Weights of a small GPT-style language model, trained from scratch on English Wikipedia: width 448, a variant of Muon for these matrices.
MLP neurons of a small language model. Each row is named by its layer, matrix (up: input weights) and neuron, and shows model dimensions 16-271. Each number is 500 + 50 x the weight over its row's rms, rounded and kept within 0 to 999. Numbers have three digits each.
After each neuron's rows, "fires in" lists the words (lower case) most often at its 100 highest values on Wikipedia text that the model never trained on.

L2.up1327:518544563486603537468523559497472481517583487486495355557577582496471429564528488472534543534457481460525638452538521497442467504547420467502573415509486456497485545503488451452538515450531538516469537457501457465409520475465460588587426510591633466445533483499538616493431515476520477474460582384528517476499505589526540518551484513556550526533545414455456594398493446555559496490542508524515445472482485496547503392469454607543524462527481511454573437518502462511495467503408578506545518551450473471468502552465596498488477496498467527520487502586522445529584572589508500452512463543522605476475442464511567434518499477532489546498452478668484444424527420541586489523473464479502558577502470463503486530488538446389421417462432526537528478486496481452584442510543561
fires in: "her", "daughter", "married", "mother", "women", "wife"

L4.up832:526520527466522549484415403604431418435480511540388536487626557464471556500450484596574546398481560534502524501584482588546534480485465550461520451441519379533431512415484450493493528492521474558485438591526518528467574504514489457437478515592480507446439543554478539512572505500563501565375522439570502504364560485461544511595483518597576486426522471555553437472546456394467476435344569506448491512469400485552447561612462533462425555532569496465582566514476437520455534477525470572522588505505523476521431514461533461554464540514530517497407511513459564523520537551511552474455597457500546497582461477498425475476463524577469490496522437462541535492496418465588437419458450605498457486430490445464512449557547503566517556403595421557558472521568449547508496432516469
fires in: "back", "left", "addition", "front", "green", "short"

L2.up499:542510589534596455548569417441572554471496542414501548419527465423461441619525369542461477454397452452515488463501422438489525455518478501379542479470541449505419450520459443552476558501471571472444497595497577506478458529487471540478518558531532482557518545588435432477403552561484510548461498598593476511492524501479520433561429420563542504471459433524558537504501470478541500566550541547516442477565477515507616551521546529415508505490488464517515575437445592459529561480520504439415507448466496480499475530454447531471542510558560583460483557506553557461395514447505498484478512578481473469503547481513489431488539519381507511498574492534470484482470486520495538452537430498435578555525449386554493515435544574535567463423586437473416523510494449536529607514511527
fires in: "did", "but", "do", "does"

L5.up303:526502417452405506499485557506547470483504505535502560462512533531535507490422471539545525519483476499545551405499474498562553454365516487526586497490532464538527560464447543457549570508517511443431467492596425554507510594472541539463528581472579442548450556452515488532446504494437408521428483500488543524485526571453562529397445519530586484448586443512555580509530522598459478456498526379548438561464478495514497530478537477497497389581521421529489669528546527518516524408420500495525427400510541446444410482435543448537485402565500482495565476467525489411482552483527584555560499495483498566454523563435535468532467488558494518457458568486492523462553473427546429589534565552465501562582500449471503459465466522425490482493589502504426501526507508480532425584514470
fires in: "under", "over", "well", "to"

L2.up569:529587554622556530413430474395484515485450427455487535521522521543464565452576538474525468499491562536621479509547448447511526595495472514438546510621516479486550486575393501513564508529494446460474591488557516556401519562496523473504516503527600469403515479518423484489558406506472446447479505510592518582513423523396476439543395448438536519553434582503566507505494518613432530495558497480591420505565537446521490424540507558528357471466528445550422521567466538521544569464421379477549500511546556406482483481515445499501501449566483504559444447421474456474464562489406526474550528509542537488460467510458561458401510483485472468454486491449552513502452575534586541510515454531528470447501509492499512597489609544590417571570521570510517501522467452477485522490463545
fires in: "this", "1"

L5.up225:507474515469554540455446533498483487484346601476438538533559504554478597516494572535544481498466561408497522498421509514513578522505479516486525544475591404485517465483435478395506405421532463469457573581453479492541551546487596469479432483557551560541521463380564395464531436462584622432555487388468536571524503485427414510483508448477589461498443600549467479512475466515518528495479480598573482502392444474548502522541574500521453530600466435550541540566534460543497412549416452544501489535462356447520431461494387503541527475502449537500522537492424521530399479508598554535489399544333454543496518507554488467517462496466531504519456557484569510485495500466500387495560439438505524459502525531451555383515423483554482483408544512523476531544470475446447489498509551
fires in: "such", "rather", "so", "very", "that"

L3.up27:433459476537451558505529488485376466487553496452492480475531490555444443513527500483453429494509547535530507560512493569443499394480554555421507546459470532477510477512454489516519557491468502521525499419614495512526545532433508463411493473552486462524511445485482428488533504495406460499496513469597467511485437493521488457436582578500538535582511477546534629492549581563543512544560557382499571526408492444450477553539522584581454533488515469511528406578505533477508523467470437542482518508479576536512488467546489555476515460387545525533494481456428483510476521451431506514508510414473471449518480528485573535609513486542475511484515491467573587560499477601550414491367498441523495423484501446561473504458463521548467498504417486518504567457437451529479511502466501
fires in: "international", "up", "of", "at", "worldwide", "outside"

L2.up477:459510435506503538492560399566465544539587582498564475603526487481423487430551457527520442457524511561500468493601492586449505487554444596496596516452500540446452460536490526575488570535470507497583598487536513501482505477450484548553531531543553524575488493451432528528539544515507567433532520550511535542448498436496553517454404548494516446521475556549467476509419419566449409537503419482456495483398457515559491510409498460434438482488490461573499525509477564492453552458439492556434547452490538455477511507478549564489519523503506493490390487547469568534483468562504534422478518545566395437476498430499515461476520534518465530518497543492481420544515571542489492557502548483489484612473492455363440522479458483395524542448572410565560500470489479520492542568487454
fires in: "did", "does", "do", "won", "failed"

L8.up880:458536542454493537465542474462467547564538476468426509378460538461464488522468449484524470491482510524556497422536503560519459469407496490551602497454510470524511540529518502433475459560458594462392494530576445391456572499554601478476490514478495535514456475493535604390602560452546484492483523475443450511535540480540537470541512508520488540545485540447478501495521576456535515482554381571503511493496459439562433463492449487410509531555431494607517507463474558407495480473506500458424525469416502511564546610509513486524411493416472562442472480461562480498536515502508488560574504423437474500516536527601503563400523604512457537327449488556482437537519477518592576422485530476554436476516563481481397397524512498501452548540464551502476471446401507570490456379440491
fires in: "of", "on", "many", "numerous", "various"

L8.up193:564506438421437484577490429398523514402549498500478483489420512528482557506535475516549442573396537491461598493401520563519520570461437514550414471580440516490545485482467452512536517496510575417484451483506471549510438504520449472467514506494576590547485555509527527521477560443477421478502491440590399495420513511516406526533452483448512637475557471473480510536543470508525411472523471541443460566396427431528540451548570549549448385472488556517574561548444481490538601525548467489488551486523506537552490479498466414541511598513429517482507457427531573526576593508491499595494421497490541486479379457519529423591492459513469422558516517445450471504522533462523515531499585534413501518500481558494502495482534529423534472500546508500408524490524501452533489492572541
fires in: "as", "a"

L5.up1307:483573483454453589510602487467443389439488521511540442569517466379455544454525443471557526443490528499500484486436534443474531496589578577442507573507551531510415467392480418514525474575562548496483513472591472477515525534403701500435505487491424450468486450559464612458534481481559478453514487529552493530463503596443585493430559507510500442463451516606605495445508541472510452516557527486411566561529383501391420506499565557571499432593543523585512504526495488519533481505553559475510541571495513464537514472472563559553511463496507436475446549528430573535555439454440542619478530513474569453466477522535522514571442498492469574410614547472531493444511549522460498438548492554480558508425499492438504508544375504468427450530577502569469532506572502476557497493538477
fires in: "of", "despite", "in", "upon", "at"

L3.up1202:496419556487516573505545479480527524485487449442502566447500541513456593523568524530532461521504498498454532533517479532477531606480474562452475507499589570496479515492427474473416578499505481488445534490468501567487548424528546456487490498499518457499527495587492541498521453505556497453575495561506549474486528489540532497457430567396464512506541612475587592516494499530539465420482469586564638526572566507503523611567402468497466390490515449609428508541468495512520529528537503493401473459514524436515495489467534557547559526518549519470475530522512378425555526475459494595390448541456519521503531432541432454558499525495545526501515513463538563505485522439435576480538547566544501465468539552491529518553426452547490403528522432427602490568485504444415454428503420
fires in: "at", "left", "to", "right", "athanas", "reached"

L4.up622:464496488509529528444520527478453479499518506527497581519568530471509483541479527556416491549481438512472547624534453567499529485539519488586534470472530510530459410437449440515447511499488521482474472462487566508581461479490443571449498495546534457450518599563535518446513519474476504468442505593463550581511613479486539570471421554526475504480540448534547506489573503496438429555532516488507442510514523553526511636505521516584281502480434527533598499530444565424618533569460507501477473580580561460522475532552530491569454544541639419520463544512516486471525580442495431468547523464535468497506550604542496550506465459499460413483462448428500534621489514481420579520488470455477535589465512479490534492502507370487546499388553437489607463453553497414537403480476483
fires in: "linfield", "to", "over", "up", "along"

L8.up410:483510486489452503561545546448475488491475503578501517562450568492477553443466380462466561526467419437464532462622527496485610505536566438403470410526455497486551515461474531504527473479506458520526513443470473480562467489493475508549518463537543565597494576502485554454457550413490534408508487540550406500496487527407363477453546474515435556522584527597566584498505529398529406508499512503477458488526527507436450445508579438530435511489489499483506525531517515490538424507466521592574532483556437493564502439498395460485447491563491585461477504443442474436429437548473369489579465485496527534461457477468505478588540453436436443505499547579396560484547422455558493507493494502467521496524523568423457550414488525544524554496537556491552543538402543540534487538380435
fires in: "as"

L4.up670:500498507447519587490550461499479428510490538510519544480551540556472539602536494573550561453501441445500598452511535479534504525611498517473472482626518488547634504410564561467513509512469553460446508463432511509470508552515532502375534550498527506489496510516457502469469469443458476503497513533510576526480526534522523461533438563501479518402517472527444533435485552608495484462513497512462473533416451476513536468455419494530367515426605431481475461580601418537525518576436520511571506463456475454495549471549431404595581493474404418520546511528424534432573517471468403476505532523472513464600636584610587495470558559564488510522608473452481427537372545529504499499476455564498466466453477581478546562482445444474476457535538540467523540533506471509476496499487525
fires in: "about", "almost", "1", "over", "than", "that"

L3.up70:482530451529486414548533463467424499518479593473567546456559474566503529481504563562578532540534584475522480496552527529530498565604507361385474459600498556449458491525449431536440481435540489511576488476542502512515427563502530547548426529529514398510514431527485436437408530453491505375436507680603495567515495409434497479509495449472453516530463513567515516543509471492510484482509519428600469492514466467535478426491555464570609490497539457553423583456516497545594581588538426437499489588533578573537552500486473504508530465521475639417536523540439588508403527481378485493488531453467475410560520574477477448584389608537441511392469507508569451533471552463553529439486492560497454485582479469568505508509613498457527537336490529491548506504492521482569430524513473
fires in: "american", "french", "european", "german", "russian", "british"

L2.up18:459489514568508537506491505536455509542549567492441551520624569507478554516456399557509583453522475507491521503452449518487625493448470510506511512461438534549461545578487473536564523518521480486560518533545437533445554456465410520444518501530464485510524492528458465450543424500569459559448544471513436491504542399555531429412494474535548481519560582476506545466492402397469503552599468477545486456507528479444481551512529451553452490498418596549582431550523462505491437480502474446472526530509506434504498493609504514472561517544459439488463524429596511468542469462459528555513485623524498455464447469499442568489501477467482536603539468601544524557449548333495602533615612515484472547433508452515480392551551485479484358527534492419546569510535473489469483466422557
fires in: "for", "of", "to", "francisco"

L2.up925:457620466550424445513493414481530568484409476620521479518492471512384459510515394597491493502594535509468455522539481492521486442540457440463468542529568531491429468533487448530583474478494477524403420551567498434534527424572565475463519472539444512494520518619430477339464468484571504464473499404475417518523486622499496437470572491515526391621552477549476474458525488519460489468461438445563548523466519502565513591512469557428502551605519515425505531469493458608478493483458519501535504505521501579587506499481449555513500497512504547672479481592590542563548510511435536524414461504576496402449462456531420513494483488568511545409504498518530496508505458440508566497509461501593430483509441464434488521498532478613467517476455527523545477512384527503481540554485471
fires in: "of"

L2.up235:487534506493565463463520524578539462484424562444463538532573533443544543496553473466538461614487487310501513577528496481487489429559453564498541430457510522538535549449459504536618385445450575529433543440441475464532497409496519528577438506592515529448494508469509513547531605596563457450541505561466552455459525505484487456513479529552471545453422352428556464480548503512538486503452504581571475402449472460464471462517475466546430467517460548510492476600567533483508533545506479463472518458450465511510524477578518469470537512508550536489429600465486453555526588486538506443451498589384513493449553476466484496528513493496445525555518584596493547431556529598539459512453406535503419422487473476534520605460459528522502525621502548540439539418536550460486443514449461
fires in: "both", "of", "time", "two"

L2.up230:562565532557454597441469479542520489503493546560509510517554521450537564465495476508517563407456492469482600532468421550506451457410595472544558565487536445567523601442486510501490534569408579553522479448473566446462579430433537382494457549514592465478465539546375496538607551563500529477493468581424468522501534424509630538439467543410495437492484504547558447586466517470587437437474468484557457468478498496567513472471474441558433464611445491462422472573551574519581507526479500475493440398544541396550448472446506487514457483507529446424493551568481453547559574397545528491549425477506446496538492603470466496432480456401582573572516444583489475513426559423373478530511605563493409531492446467533471448477493600490483474541437530477535507520461554577562534481502454
fires in: "to", "served", "over"

L2.up948:446547512448535519565540563594364490573510631571477463522543515537508557507491520458519528456533451491539487514565478511542575509565460530544534575438450549558426527413430490474527497482521480425526460528528542506335502483477546560630508550388494509527436444450592417471608503507469538417423574564486406481528568438498536419476495487479410542569438483468503529576518496542506509383421457431570451526391530474484525463634516432464539590515534475434527546471543510422518492416495465513516470521446516449541557526471558527533500513561475533550567465468475520408493433483551495591479456383466392483524523523529527543498488585495506495511527463422517506564427600484546669560434504477559500438471474475567471574506462444514476504514537379541487534473460532459533491510433459
fires in: "japanese", "french", "british", "russian", "spanish"

L2.up908:522559518508505458515495517520520457541405485564519454460500500494457599512537395432495489462406500492492506515478542491479436443421534451477548516447543544477505487444531434529489424479467485566451566399447481500458518453503527523517480462489496553607510423434435545493447458522621465609528463525441470495382512474570504446428566581550510476514497560488552496616592471367579515541530479455499499372431548537513474515463457457487404472515487504563576516655477561550515578546512541457476526452519397492503521464561450467503535523497462421417479560554458485458488490502461478490472483398426519488515431424477479554566553567462476425433435438584503461476420514475470463505526492552545461500564517391541459565538495564478531540534499544521483529481472521492574458514391471
fires in: "as"

L8.up699:497570543546531519495564530584482389522432515492540544597531528542513530469529456482535568439465558493535502518531494480531539470527491371608419516514528501519438477513381542493631464548546517399450591516513538540569467544495529458476438538505527428587457482524518574491456534511545582445441499437467549521442636427455467529498531449464564305532360542534538495554453507485425463555509424524513503586471499533489553487500547450561531498548508470498449535457446426515536445531558514495527562451493456560515511488503508533490524501469533509542539538442494514555394471489443523551385495570564598482554441380574492475530549484436581501541388539529492410492535479582524549559401451535489423472516487466514520489437472510472451544478472435534509547499548390422481504510516591
fires in: "january", "march", "april", "may", "july", "february"

L3.up1222:409419586521503505495508418526416499445483504491536437447489536457519461557521495446490482425456492382441479512543499487435494585468467536473577504522475447493516399502427508464455479426518552505448427617524452496446505489525496422417480546550588449568466552552564429503462603528505528506416510478584495482481543551468584535518490570505538526401463472511521651455486472488517538488521504503481586490492543552507535530443560535496477512470508456590505559534525478554520544497468520480440504559483583517492613458580451506479552460526512515477511511512391483504447481482508518502536408621460460487585534448522507481556515512441512502536502441446609480473514488440526422522434469556418455440517487558445520539375582543544468472446559488491606548557405522492652422563472420
fires in: "well", "more"

L4.up285:520518525569555473530566391405444421536455465455523516568535477513490515430556492536431512417524464533434485628531474468463434461527582537627484394591455417539533506459501425407504476586451465482566490470504448492526460516507474491595506486569431566626434454494479503445478516529375419481529476464467412479510569508460539483425540540506530534496559492562582479540423550584498490479396568467515503572494548512445560481496512571527428448374465434519527567459611469519496515473486487480451478562461508522559533516624526392491476549480523499494518531529416516483510564483550428533485506480403481532476466471495495466510472523483475527493443492570498571437583533467500384514411425502550500469469586432458506514474556469474501543518572591373524461456499459536514497443475540
fires in: "of", "at", "in", "for", "his"

L2.up135:488580476503497485488547452576518479491465443436512399492470480539580562496469481428455500495488492612522496548526504474496456443593437522570519567473536517616499476472427443508564490499349463483634486436494484563515465476501492534585532511654575556448436503499438480427520507426498584498585527566417552506479527591490522440492510449498444502546473469427540564560527499491542439461437427524404471490511533487443548450556456447513482545523556502503555457404482459486511452491560475402452410403535499591485483505588448523532493614533536541486495512484440519509472531478541513409516490476498532511550536453528453504443475565471568475508434569495655500484462434507436517500496528390566493521436496436507493495527548627401467466486573432615464527509582376536468547474453601
fires in: "summer", "november", "february", "march", "may", "august"

L3.up1130:473474495592527447425477457555492505543569449568491477523524530475520581467421495492473506566502514508495464529471472513484552537620409512479481499491510448558427494444469562544554579529570491575539506545483531539430516529548574402434434536504567423543470509559461504536617471463520534448497512591503490534469524454409525474382409530513452557524515413451574447437518566536498617500431566537569469443545587509521457428386546585504441513638578528397435494504464481383555531420471510455484532520499538440509490503502462529519441544494569489556334572509560544492459393532407486542480548436480547524510608520540473483431491508553545596513435492511568475403416501444459473586485570473506499562462518535510587492467480434379499431445534529494575520490605500488457445488428526
fires in: "to", "which", "help", "where", "v", "the"

L2.up404:528443543509534556534510386553496458476463488486541483518439474533498485425572526528467496547468465388524454502533586418520508497503523432500500461508583436488551569448514569474558382520459507483549498447523532517531494471491644529551493505588480527495535454412439500527559425609511588442568487544487434492477597522489517495595519587546404475466406552561600651464584475533585461472534516501469626441404528385450445450501481464517432558373487513513491488528451480492557625544499477523425500510534530512525503403488550490447501490490559439452464428546500497453540546505529453418545507425411507554491462427477508519524554479482453480452486410540499444565490568498519482473535524467537599454615605381473493452538382485374485514472416446443555477474451565478577427560472504
fires in: "as"

L5.up649:568555500554545524506506446534622469523404446440560614462494494591492533444554488521555443480559521515486471517586364515452488440645474574593552586485563507496543609538539541593593552428479538511587555401504513541472538515486503546489503537484479578451503424457467520537562461556460471388506553425521525450492519550469495431462507539489497453491540481425501458593467456578502470531541550470515544457489529416443461471565451421528584475500455460437417530535521511447432446474464457494504462546482511585462467448451395618533588571507461545459396502518499510415521444441539512449443385575397419435505463505537530445552498509554509507444574571443513462514553505615448525452432539510554506539478493486484483500497468513616535524486457469418564518513422567512582512525555463
fires in: "who", "to", "not", "also", "t"

L8.up442:522620515464586481554495531506453478419566453503468598491475497464486585615469496483556500436430473527438562551473512520556497515512437522618588508461565507607479506519508528476513494482552487435605545502512524430519466485495509499518506476402489531568512477563455464481514532442492499523376512536613431538546407576519526503438483501443535515475540564454455424475533529505479419432545533485551498494453459578536502473516448534554476466576533501492490570493631470512511473526629471535459545562550560541537454444560429390555482460499416478698519445467461602440525432545555553544503528574535568583515496496509526497478499466486496489507531545496522484479452482553581519450517512495514541564508471521575612511525417459508458509432436564457563465523479509530485437471516534
fires in: "a", "s", "an", "his"

L2.up1040:449526520498541575449486482499545364527493400471506516505584437524495470555496557467464538505490560530509503472502425458471517525501527518660513426580455539546482546464363562560553446496503430581501467555506566524561509463505484531460636556553445483477402494476431518521537485669434573471576534507469509514415492616527427562475551402506460606535486521571467521466510533470527454546476565495514399448480474538577395481516467514530401478621561526530475556512511433540502551547533526556495492515438546536431525487494514453410519561476482520482409512485474553506511490474524584488482529625518421502540440495532547523503538517493466563358537588514460419511507502467440467576534439505537481542449473545417468518535483502439589554494554544513480438365501489450548461502560474
fires in: "there", "here", "who"

L2.up792:467469532471536534619393469467547363568377468457470490507512464523412474519529492533492514548456398562553520622495529518580551561393509555572532503429443511596498411507463460477555517566536489455474542498498567448475584510439508453519408438579547484503474544469416456567550457570523541497519538459510455436538546443517489454540456542602425499548508495559449518545537442549455544492449476534505445490519459583531471505567532463524412549517493528628477420474492456433447487533483486483545563476519455443465501495521505498487480585541496538543507508504521466430507596534430497410496595489552473574448523560459540511575556516493504558461536429525571547585493421514529535518483528488508470554546481601528437567477439458516460509483421544445548498574501487470481499516436384
fires in: "1", "local", "old", "j", "age", "recent"

L5.up667:449522503460489516507465454431460508495467515476475444545428466515554497535514276603453451528529514499564428549616417592500483503456556467548449438447508486495454465506500510563488480436529490508603477533491541398498430456528529517464492571524453521455550527509490478494483550464554501557457518516435507514541425447448480407608430544515624480495463537450449497575443473498494468451509492467470509440460410462539484504500475412566472453506552503539522501506563450454393439495440508514487530505447489498519470511492457503499511475639487505512492462567507528531410442511469526477460472518475450545537480581505512434513509542452491549503550484427504503409584512495442561345487500590499467478570517560550517406485609565496468531516538503470468590533582513517463503480480464
fires in: "he", "and", "had", "career"

L2.up599:563450511475554575531452482472515516445469396464523543455458509582445584474514580472576511510430543465473501475542528512429604577419493451487437466424540542422517479525445591433585407531561510447472500504479494544545531455506467537532497493547559420493482479478527392520462515487527399482495604474457539440419543461553610546406512515531426481503549616506513535546490534573468532458435538556479497455416501495557479517532504365570461549463485425546490534438558424458521472496523484345483471479465503469618538483454469463543450449468450547432653401550476470442504523571600523500483531470423396465442498448456483505518540431473551474496652491385532466532427560439484492506520495509563490506488540401469467488552535482421507489461537496513559457550480484527502551477569538
fires in: "under", "next", "according", "same", "used", "per"

L2.up1007:443450490544381507459472458466495454529485495473467520376477574529530471503502535554502405516560465476450478531536552532436497485510431500471466475434550496439555458440527502405565480456526541503532498521572473505459516623556555415565522526527488465513461532494547518576562458547490493458501440535499527487410454452467594418521557553513510554578416422490473486466597464535548474468449514448514478456432441489538510463561488470467431490525417518646489486545480445500511447534552507537442495479465560440485506564499501471437483562526597492468474451514524477508514474470419554548474469409438473444629529532522549477473538513516409499287431317570463546526475461530504475414524447475560482491461535486580506485466492509404462474459560506482512491506498527484545559517473477
fires in: "up", "out", "dasgupta"

L2.up372:495483547512444459530464475483461467523454474566532435481570647569496492542441472429535524460476433437474408493492432485444431507477544502495425579422522495501485480549541563466438423576506503472419508530522448538453409423467508432500553567502526532560497518426483517560440420494537510452514509419417357471490530475489569546417450498539539481520507479510502504434455515660413356451475448594617557441515571501585481610408497462465457451548452575424509507416523520509491453421554511484442528491506525389542634517402452545501513483409494554485531506572398492468515419434561453510550464542503497575579522496488513510415512445575503430503512475544545435423469535485489544554478549521504371485441602524542523460477409504542579508551429457566478527491561478520494511508459514
fires in: "ii", "level", "street", "century", "over", "years"

L2.up228:447465596581492602359490535476588517479434529555511502497458481492485481441562370557382505486530486521545524537472465505484552415476532523528465519585476485587535466573405551480536464526514464479457448496466494531508527487429497492492410471576550505403484497500437457395541483544509535495489468693467492518548613516512519445461478521466541501478529493516448475464543528514496530445519449539561517534496529458479442434575459530566430489578504439428553520466584560390488525514533489482462540543497537541542468453477475509477530432571515579486540517499546520500577488447451459511477520440429505532537637527463445507472542504496504498549417500557480460580468582543490483550572489612524442452528451477509535404487619512443482522462474527434547547518496464514484553573551465
fires in: "the", "of", "in"

L4.up353:465508481509430517417539594515539436485396493593530527465527462539510526463563491524475453533494560494401456506458501456557439403480593436567496475447493413512488617412413511481462416424531572474506542458434498519513511557490590483509548506473526469561488526454523511591469471548503425466505519441461570528483562468477442499509461480468530488527566443418525602512519501540500542527465492424527460509429475560466469447484569548551526530493609561483422536461513444508489497530529536370424534482487547462512508495591534609517523452509506471417471536506547532482557456576513462529514501482397462465400466504528445416530505513462493464510511520599515541479495466523593448482440539403496525489499456565492494440531447466476466476527526561514500485487501539561497420490446502
fires in: "also", "of", "from", "both"

L3.up188:514582515528534535512520504496601476526428435496499544490445471495443482501519478494464387468461441451534423485579503553495541519528517610569594583490513473503539499511455526410479491477451450501390404450470429607541520493593575520523515491475508461517454529538508544545524569417625498547474508451465604547491586540422524444490463491497525477503511473567549560438522507513502527552504524517534509544540490592555503380502479492496437573560533410469597614468517496544458494450428478553513454550481599419401446471518460518489568557405468449575443505556452545499485502430429464555522468569467474538473573520473546499480526523464472484424412416434451496419499538506582489534516427505511406460421490521526512470424488523485578513419465499474579619542440443460508527498489570
fires in: "more", "lower", "low", "higher", "high", "all"

L8.up16:500412493491545569439566499546621470503460496496490406544545516507392486438487425507458464492415485493470530493599463525489490522536452381516466414578572498481488489456444461527426561466493518402530434439641541544469440519519491515508566558473491523530459491530457557498533456545550513449488476537442468516521498495480464386584579530489475412542468514480480535395434494540500499551665478504558510522429521483537533496564479423554449452548443483434520506416462488469533549576546446457455472519494573476461530451542474562610505502449496439474469516582497628422426555530492589498488532427484464475515492426455491435550446565524453407476574485551511493534509482440567627560512494458531484476455393485481504346447449471516493477532489509524504493487470528570520536548475543
fires in: "in", "of"

L2.up1113:480462513432464430561537482503515483458522457511473507488552506444425451552415413566422552465502488477549378520487480530454416436608562514516559493541462501452421495534477527513574573487548496501489580449451492497487516484457524507423529522505516500539540532531598576414478460568540529330507524445510530502552428615535448587490509470505396529469582404557445500582541515537424408519490415570543481447571526516475610539524493490512498437470440553618587509408487583552516465437479452444381438537474440553486551442431449463491519491512509524472459538488496466431517514513441434516559589507417481391527391463426482537418493519479485481462582479494501457446528518454598456488483485490557441388558531560502434527460458422504534549415547520362500495451527548542473571489494583
fires in: "of", "and"

L4.up335:495485548538508481531512446370520412452455397574468574461414563554521555554517455600516540497512549519419543532529513477550527468597472526385588481433532593430445495509468474516455512468527504529536488447570612484527505411492531569479521451435445495601525506554598590496531500496467484491480506531423480399504443482479527450528450605444503529437508559457499517545503561516564510472495535502552455588539501563480452356345435533387528318452520461426483500516506518444564512551511521482495444468559532566503482504579432480533538551571513554531454495394533488496450518530563492620494386525463507486518604478495495457486519558570474508511536563463504506505431536505505466425587581553473415503418483385506566453502479548501464479582512506433555460585526415540518574525552486
fires in: "was", "is", "and", "a", "first", "his"

L5.up630:467534463552542494479498466629505491491505499475494500450589541461449478472531467484485443434401561568522484496463462523517504391438478453444626568457493506500498541485516496459498504439557456458475536501536503519555559592507443502595542521539619418499486540544565502486446471531569530441584465551522404514506475455445388466436616531540546518499453478574462470438543619481536403510545466522508531480456486489491398387537468473491438457449518551523455342491539430545477453480519433539522567483483441469549498471533418530509506535493501557477427497518472456471449479427521549539471514564546443529518425561415524558476492506471558453428497472528480529441444574492556487456501483505473473512455425467466450426443602498526443507477480461506503573463463420547445496558517569
fires in: "all", "special", "various", "minor", "f", "major"

L3.up862:527486476481497539614442501562444563588562476519486465534512610509520529444495416531618463508505525537465478546455521485458504475517497466430517531482505575482465614529533513554580514578400555511436479451513474404461446486394480493494531476491524466504393483562532635499439432490538494480484497426528477540529408533523488487435482486509503521431432478484563473417487442468510532489581599456436558585504444411582441561494554399508517416504553553472367509513434508523499575470496484439447391467508530426515508456500529658588557551473434570606423521495488526401460443468445585524557524525424514462515443501443438522519564531519527487495487561434416376494556474414499508395525536571605452444521527559574440521495518606564447518521533451421566516515441443550454492538543535
fires in: "of", "s", "ve", "best", "most", "world"

L2.up210:504515569556570472499451497465552481425440498506527497477543498599444562486531541532484513519512529551443472492487445473455515505412440489560480419531490529592545493537554461529547498426420463524593561470380470643383515602523473426435472537504531432458498505497494449478568460495430544519430483440535467541483419466525510488497535507464465491620495544487499484553525517506475494473513484532476411541444446503596541470581504592559535392519622499486545569501630517468481510522482500584514528580508499518481432516499460487568520509555476503543484561512538424591574569529365517449419500455588457452413521499473504511449484500407441482438537545533532531499419437440520537459541374497496410489497429503446477486574444405509518560417540434532636487486511557563482436500417409
fires in: "the"

L3.up1050:465539570468511475586441505491399430542468469496496537464618442537462451582553475540504487535508512505471471592595339428474535408487530472465520464493517481548411509547536515490592582437523511501489539467456563415531471517337466520445474547514450471482491509508541521555542483567616569333481499446478560393448474652563516469464435539472454388533449492538551516496527438441480545566441528510519421477547563568557528478475574556522478487517436481474502524501548569519458466492502521463486537554551584470487585493364485518520478464463528427509457552447474544431485505463482483481538529541425494522511442557461457468563492492411511505446472483512444532574494523362569542506442476587424509468484608487474520494417519438477524545490550635510540551533581493488558570499477553
fires in: "of"

L3.up708:442621516496588417496552549510450444525450487647498494418571588436544572499567531480561349485511536377508518489510462455529496454560465538433542440482463435509416504492521443513575530495474506523544532394519474418474489561522558510570441522568513489499521522542438487513489412495551472408408474568546475531512394449456600368547498541511451473539375452479579478518536577404486508523488477538467431503484482496533554447517538544535526449496542521542469567414500404514569528502468415513521486387556537536591522532437520536471467504517557504544461377497494471529406594505415476493477550508509528575348493563565530443468512488448512531512611437476523526539480565485548439467480500483577526557471529450445576537549500511543427459583570454467430457550498593444439456449431478
fires in: "the", "s", "time"